{"norm_eps": 1e-05, "init": "normal", "init_std_up": 0.0327, "learning_rate": 0.00877, "lr_head": 0.0043}
MLP neurons of a small language model. Each row is named by its layer, matrix (up: input weights) and neuron, and shows model dimensions 0-127. Each number is 500 + 40 x the weight over its row's rms, rounded and kept within 0 to 999. Numbers have three digits each.
A block is one neuron, or neurons of one layer that tend to fire together. After each block is what it responds to, as a language model described it from the Wikipedia text at the highest values.

L6.up229:463514546501526482521538478489502541492547517530476442575493448514526502455455482459512534496544465551418510467520474526526465539573510478441522501492549477477457504548520464545499521480513529549401444489476490468503544567580512491545504492480456433527539492500456505538449484500499477498454573540477517420488498487446537569503503486535489446435485511491455474515530542492489427485510
L6.up400:518481569506525462469491588458465572552451481407454529546478508626407389450484493515545444507502575437443542507409509502492489496578505529458500539565538471554514484448474481464518468561531525577534528507511535453548518553493547537484536440499432506488551505512472484467490490456504440505458486500567512532475460479438501508555467481452469461509532532645487535465462425503497535455534
L6.up784:528486502440524510519450500415445533469577520521497465503434517454480463463539444501470554526605433401532493538481463532540459531542466406495463493493515546551492422517540488530538538484434492489502448469448524483488511498447537454471498551438487427499490506478497547408486551606539490514504440538490487496488555508498484470526441502438405532521514577597569535558515570542539476441461
L6.up794:438489569457520510470492479459478526596491460502418517546491535481450458533445516486499531459425470579468509528469527479582497497494464456382484493547521533474503502485560503475523514412506533513443494379504521467517494506476450529552462547532455433497544496492394463522480514487542511443470537485558604500476451486463471502518482490486419382517460523539549472558531438506455568441521
L6.up1025:501497524548530523505518482543462489545541536484532573500530573492472466504462480473545503559422489498459526553392488448511505504472498472420527457552524502536445485590460509470492492497477582489505527515503547442526522557461492494463562516480480512524566503497451509488467499515558474534490408505573499511481502550539527466507424574549493469548465468539525545466475493470469613509460
L6.up1378:448520606545460495456407529495462491456464441479506489512472443404481486506491473493490547528495533492554473461449505453501452564508471472433554526488497475492482522511539542548534508554487541460502581437492525488549544498522512478408541504562442543507562490502572543494548461436497423455504487446537563505547497476511455461539452489520412528578507470556519447467532501489457470502482
L6.up2033:548494598468499448427475524501441455493488476519504487514493466495483537463503530472610526526518496537470485477506460472580468497500487491516555577532502458526432533541578414505516445453460542515479421554509547527521515449514509508543470556499543541490518413476501502552522508472498514518529515530544502483507434521451521531538478458461443605470534470560522492493496482550501495490444
L6.up2092:453491536510519546499495465461477526558405521476505478497484469570477505419505529503456489544473503539494506565542565498524562482514544493477452522548489462524458497596517512502523577537606562534420515476500471509535530452498504528460535445539540544509503510501473452494553560466541517474476471483531521501526509481536516523603434494543464524485518524531484429430529483425506511603518
Mid-word subword fragments. Short word-internal pieces continuing a word split into several tokens, as in comp|u|ters, satisf|y|ing, Morg|en|rødt, dilap|id|ation, in both common and foreign words.

L10.up88:451475445493434534474526510520539501521515491429471428524606518500444488500510507493479444482502439406535452577482519483524491531513508526471520404538517572539503441492479498526473453483514582526486554510440503506490509558458502517467487474545494445489479467544511465479463499513521490503486506485474510510504462520485475494521522448571409530433538437525487487512451454494474421481437
L10.up605:495457495566498522453486494494575531459522541503451542496537462439475435465511472483478550540489557449490485549512500483461491439508497469494460467485520507474530522484493504496488478446421468522512527548490506524498491537510495455599495401557515389590515423481521488432525508520545522473509422522564502492521429510430514555485549510557414499543484516477505471465490569539473497503496
Table cell before signed number. Mainly the | separator in sports league or election tables, just before a goal-difference or swing cell such as −24 or +6; weaker on street names before Street and ( before country codes.

L9.up105:512560516497471497488433468461590505558512533522507545435462524497435540460488556442517484410507444520472507494539467511474509425500567516496503442508515455571483465517477532479489483522604517548578548506474541494460472521501564493541485471559566539471531524463502511558475518500576512511554527484482487552515504503392504520538436457447455495537453497522483472515543507487564469496532
L9.up823:612531492503471545521417494493535497519536537541504471518560515552444553431630516493609510491505486505448445533485467476479623425523547442500498452466537492553525481431513510450447513437515489569555431513461554516448499527513478613496458491538525460452526528478468459515468483501590496485594455538516490489483487479425561530522467504472425470566465523592558522483475471536536516496498
L9.up1673:496501554436506642491504475443549502479500500548492563489514515544476511481522467465547493487531491604461431539454525522543551453531492440469526473516490499477531549509499484479534526481531492560472513487449523403519521547612453493553524499444582536452427458542454444532538430512568547445561452545451508523550506524439533535516509493550474509574516537517549435432509490502504522455445
L9.up2096:503435525515533493534511434499503506550536496465499501534535542566452477478482537503575457485423469489514480510516500472542524467475510550476479499532531594459486445388543515511468559527558519489394509479492515458528403469512473539505460460548490488507551546481478481489400437515540521429549520523440547500473476464484482544494522445531462518472430457536493528482516486518498504521434
Line and sentence boundaries. Line breaks and sentence-ending spaces after a finished item: blank lines after paragraphs, newlines ending list or table rows, and ". " between sentences.

L9.up460:540519455458518492458589537443524498479509473441499448460473431490459515466461534539536436485474460469463486430478530469421539498483523519470482436543577528514492543484465513532422434470471424558435580528513486424407519549528531533457493462522451497523446467475513547526484543458541480506481497540550498538524443472510521522554497383562468493470554546552499505531503479581433475518505
L9.up521:523460552518493610545523455475567462473524544462483499487554473481474482473495524457504490522544489497515505528430491471507458540476564538410424582480523457467511475472526479507521528530480490497529541555501435472458479525529505514456461472475559410514442501427535550535509474476506514471594510509577580489526403485517526520561541458476497558486499530506515545473481540528534555513496
L9.up1637:517449527466528454488534515468536527488525572448451505450522480538494445536477473511499469485569447476509512525442547477448529420450562510491507500583552463518505534515477483570504508454514448541477486512452505515624464484511525517501472470531488414524457504478483488495487499485500509518435556418524515493493465529422464460511486448479553503472512530466458530475495573520454428569473
L9.up2048:529487542485480416526561528439598449468520422419480533421528529525457537499532527546543465471586416525436475535468539552461451473506524555600513467499519441499506536484452498455470497516424537503567483492498513508544549486476503520457469502552500534470523548465501476464538471515547447476467525574481441492494494519464543589590477521488564559435481496451431457468541480524526502524439
Table cell after decimal. Pipe separators and trailing digit pieces ending decimal numbers in Wikipedia result tables, such as vote percentages "59.7 |" and times "14.05", with weaker firing on numbers and units in prose.

L9.up900:437498485471461525578421483447481589467476564459492470578512492509518486454460458525471501558539451534504473504437473560420501449518534448539444613505503430523515474500524446400444489450536502481506441553402513505539478564474524466415463496540516543543487443520517443483501448484501444510472493518478521497444514441509561497515558448563527424542516581542496492443469515518479516512441
L9.up966:557400539525407476531544462533589418530520568466504481504560495590494487416524525508529493511471552468516533540476474454491479481514513458454511537469489507536529497503459481455483403492542484578470553565460495448561573535483560459432490499596496508434477526513522460526516556503536453475504492499502431566457467510501547494528474470503475427491510416529514543496508470520559517569487
L9.up1727:463469522496522539488498492553547495526464495530474492538548563498509456482527554476538467583485556468480523522489469486401515493539576469534453525503468538484547490490494526427533484556451578502470527493439566407496498479496430514460508438509576558478400510505495489561496520547513545429549524533488580553483491496466416527523489537486533519483466503562599499613516557476437487519499
L9.up1929:504556504446628543489511462548570548497530482541475500507520506482523511550480474485501538466491447514472498540465439446504531412480475469533469515482516506571573513454561544486470535507535502490510564511517451518448502490491499531473539471518487565449542464486561448456518546520526497562492449515473533501509499440498455462508517620521512483430430452495473529443445466543514474544441
Mid-word subword fragments. Short word pieces in the middle of longer words split into several tokens, such as merc-en-ary, proph-es-ied, amb-iti-ous, inqu-ir-y, including names.

L6.up964:501516471506566420535468529454453578567598574486527480466544544526513473469550488545498422511495550468445441547599442515487562490475497482525496476433481491468407490489560490475499529483546474480534517557484495456493552553552504476558521486520502536490514551382465375429425428487541547460549518462496487531503409484499541533487537508493569546454490494538479496536479518482492492530559
L6.up1346:418497484502500481578407459527520488466526459521514617566500498435501515534522470512500495535495501506514469480538531516517453465488409567454570504484556528548525576511480525441537531594521510444505507528563476490501434482468516550457522530548545482498538509455462562505508485509539558552550466573465592493499497481524391531526478467483472556481441571405533488443470510511534462527522
L6.up1508:473453514525479479537566567483546513480510506532505454520461526473475521457498380499553512490473538492512499480437497455457482357487475543536522545527521467446504518485448538502495558488558497546470492503507440569468494539536542472492575539496523490456492475537474464500468464502430494423528573482543573461477465550530501460555490478501416553515545479555506520536492453533514500497628
L6.up1686:555484489518503537496549511481532499453547488523517506513511549553436458418573477501533450544468483512489470526451495479462494522421493462453491483569472449448531515575532481535558542483571477511481511487454462474441477551515530509563515504511532479405497512472508524454499475519423507482550575514482485508455493516461525465456486555543462472569455526531523421492513457574513508408439
L6.up1791:519484476487396534535531492462478481455481496498505481475537498556509470536443459457537448517525533511498497487541564504554513572480489418518507489524539460509507493547499543507552492550603521468485515503525533502539513525498496572527508472543546472510506474474504540485469452547477482489568564446541561487461504474505411558473505461499453560531449530464560446529444534462579450446529
L6.up1879:486522497555470484550440489473489557447484431513507521533495530550461501486474467454538436499474531531503497506507520499492506459507519497548549424509554493489471489431487516514582434484536554490552526461449546517523480520494568586526552563528558462501504442483502489480469521556534464467501574592504600477455480490431412486530520452531492535469398538518520432505478592481537520485527
L6.up2114:513542485539576579519514487589507546435578492497476502476532465517387510467449508486540460497529463479501517529464424507489506501441566448477429431557472528531551527506526535520380531503467505552519471498504564470497497501459453557478538433523511491515518506502519461439484495518443490473619469511537504467511517506447484504479495536559475542546483513477553501536469567512523581482509
L6.up2266:536498499550492543510423518521587529513498515526541515483524522484507512463499505477547500550519525440489449540515456490532496489549489434535457443510484453501466464481511495526486426500555526456586497530545517480547513519496475492557471511453473439512517522472465443549465434433457510505547506459487550425514494469510490504542563473470473553509452487509519466424482427560573499486508
Boundary after sentence end. Fires on the separator right after a sentence, table row or list item ends, such as ". " or a line break before the next line or heading.

L10.up417:507469500497483434492498487398504561513493518478536510494414470486535530479544468470531546518433530516475403531446453476502558499478509460482513488501510429537544542516518481467460509575470477517502473422478516559595529412492501412551572440498543545511493474427433473546532531504451448492470509460473460479547482515512504542498550462492557469543500544481541431503507459534499507476511
L10.up1873:447487542521486515518491472538560494508415470466499488604507486522494505577475462505538501523416445513513537561472472489536555499476525498538514533558480495467483507526532362433504514461426547494493464537545506501517509521471502511551489589569513466536489538462504437531511518492479499475488438504519544538485471505463524518454531463487580568450476566592483451509497507481519505477529
Mid-word subword fragments. Inner word-piece tokens in the middle of longer words split into several pieces, such as vanguard, remembrance, scuttled, courtyard, evacuees.

L6.up292:449607449453574500553470540493574428515526509465490540419486438484524492516486535480558520540569499573493486538517498483464446497489476533560437479437518474419452551528482496540504457416546452436523566514390478510568427473482540497553451490555490482542507545470502518523592529544505457512500517590473521588478474557473498444513511443551512532539496484454501569529494498500543444546480
L6.up832:478470489466491442578456528519505469475504520471520488452429525494548516453542513446479438527503506457465454534535510514489465461452482512491389472513441504548418453435512548481513520517562563515510519606471550493447456496547500544440521482485563475557524522442457540479465506531508498429465544571505482487478461516493557484493555539543475497509518525493493522444491565525442531573465
L6.up1139:563490471457553490527444467539584498497494471555519593495514487494590557469501465478478550514546496439462488547512490529428460497493471495543472486484474442443467515554471487564514494559462524453548513476425523473603481529482515481539473427492510530517597499470518545463481458533505495512553570507526523585567501483470523444528524387459523454541425467452448580495483525539510446548538
L6.up1475:513515453561523494525514492516514519550488576474516505485454510495567501498581465493480541487524548505459472582535473478429431494467466479496445485486489597461445481474522541404497511504491492501498507574428492546550514500493559503472539486442482399444598542543490447516563476529570510517531510469474557603544425550459497540484481424459515532588509508521489462532451572546484488586422
L6.up1666:469597498448614480501544542528471528524485546562523543462463502509504514471493452524482468501426487505440434582470533448472504493452412516500468532530538527471527520483471504475502539463571499453495445549441522595469510478477545494566447554454467387490514498480571517521461514528528454563513519464484535533466475469496491571484564456448486481546454546495465534479506530464557449541550
L6.up1733:468486569511507498472583455460526561514447589448492591443448542486530480577423467446503538511458484401468487476527517459534423546524529486484452485503521498463476532557525535479438482563435476459503423554510534547454471486596466537507488522522469529521520509514534529531553477469579500454557474519506437513435473472557450417493481497468470542442437535474470433491483513489528546495521
L6.up1979:510526501508566542487455526486568443495505526488561483521498471489486525538455472473522461440484490521474475534493414558499476525523512512506503487462455537509501534462506531480536474466493461529500552534547552506523566575518473527496528468523496532526539513504513482487528522463539497505553503401462461522471496486477530538478504472438495470565498569507565454565443520539461522506532
L6.up2285:478558458597506475540479500485520478440509507540533502598489473492494584540553519494528480528474494463458501539486485516494400466452461510464467422534536534492472613486508502489475533480516515477473488538529569500596522520476539468557488523484501513560527507490484463543517478516530504478446524493500505502506438453453491496517576452478518520458571518486586450471441465537476480472528
Table separators after numbers. Cell separators (| or ;) right after a numeric value mid-row in wiki tables such as election results (vote %) and sports stats.

L10.up302:489452528528456456484430505476522599536479505497545421520510531455487463511491525496525543475424498493522522563509497453575479573546529489480498466509458472506493537503461507508456509556526511459519513595559508549553545513520493526499495553511499507494487534505557463546475513448553456513542482546409511427471529488493488485523411417450474524458563592478382479529517462497533550414572
L10.up960:409507551556495491474495502493535538512608502445560477552492527448454462496490498389492536500526539504537479454466497488561597522450462467480460472481481479501493492515489457551516536489509507495403561523461503515474402508434550495460470535517605483491456558480467482514496559447505482491523514551430460572452460535496471585576458426509448486570485513539417488555526522565505476456481
Person-name subject position. First names or name pieces of people, or the token just before a name, where a man is about to act as subject, e.g. Jeff, Sam, Billy.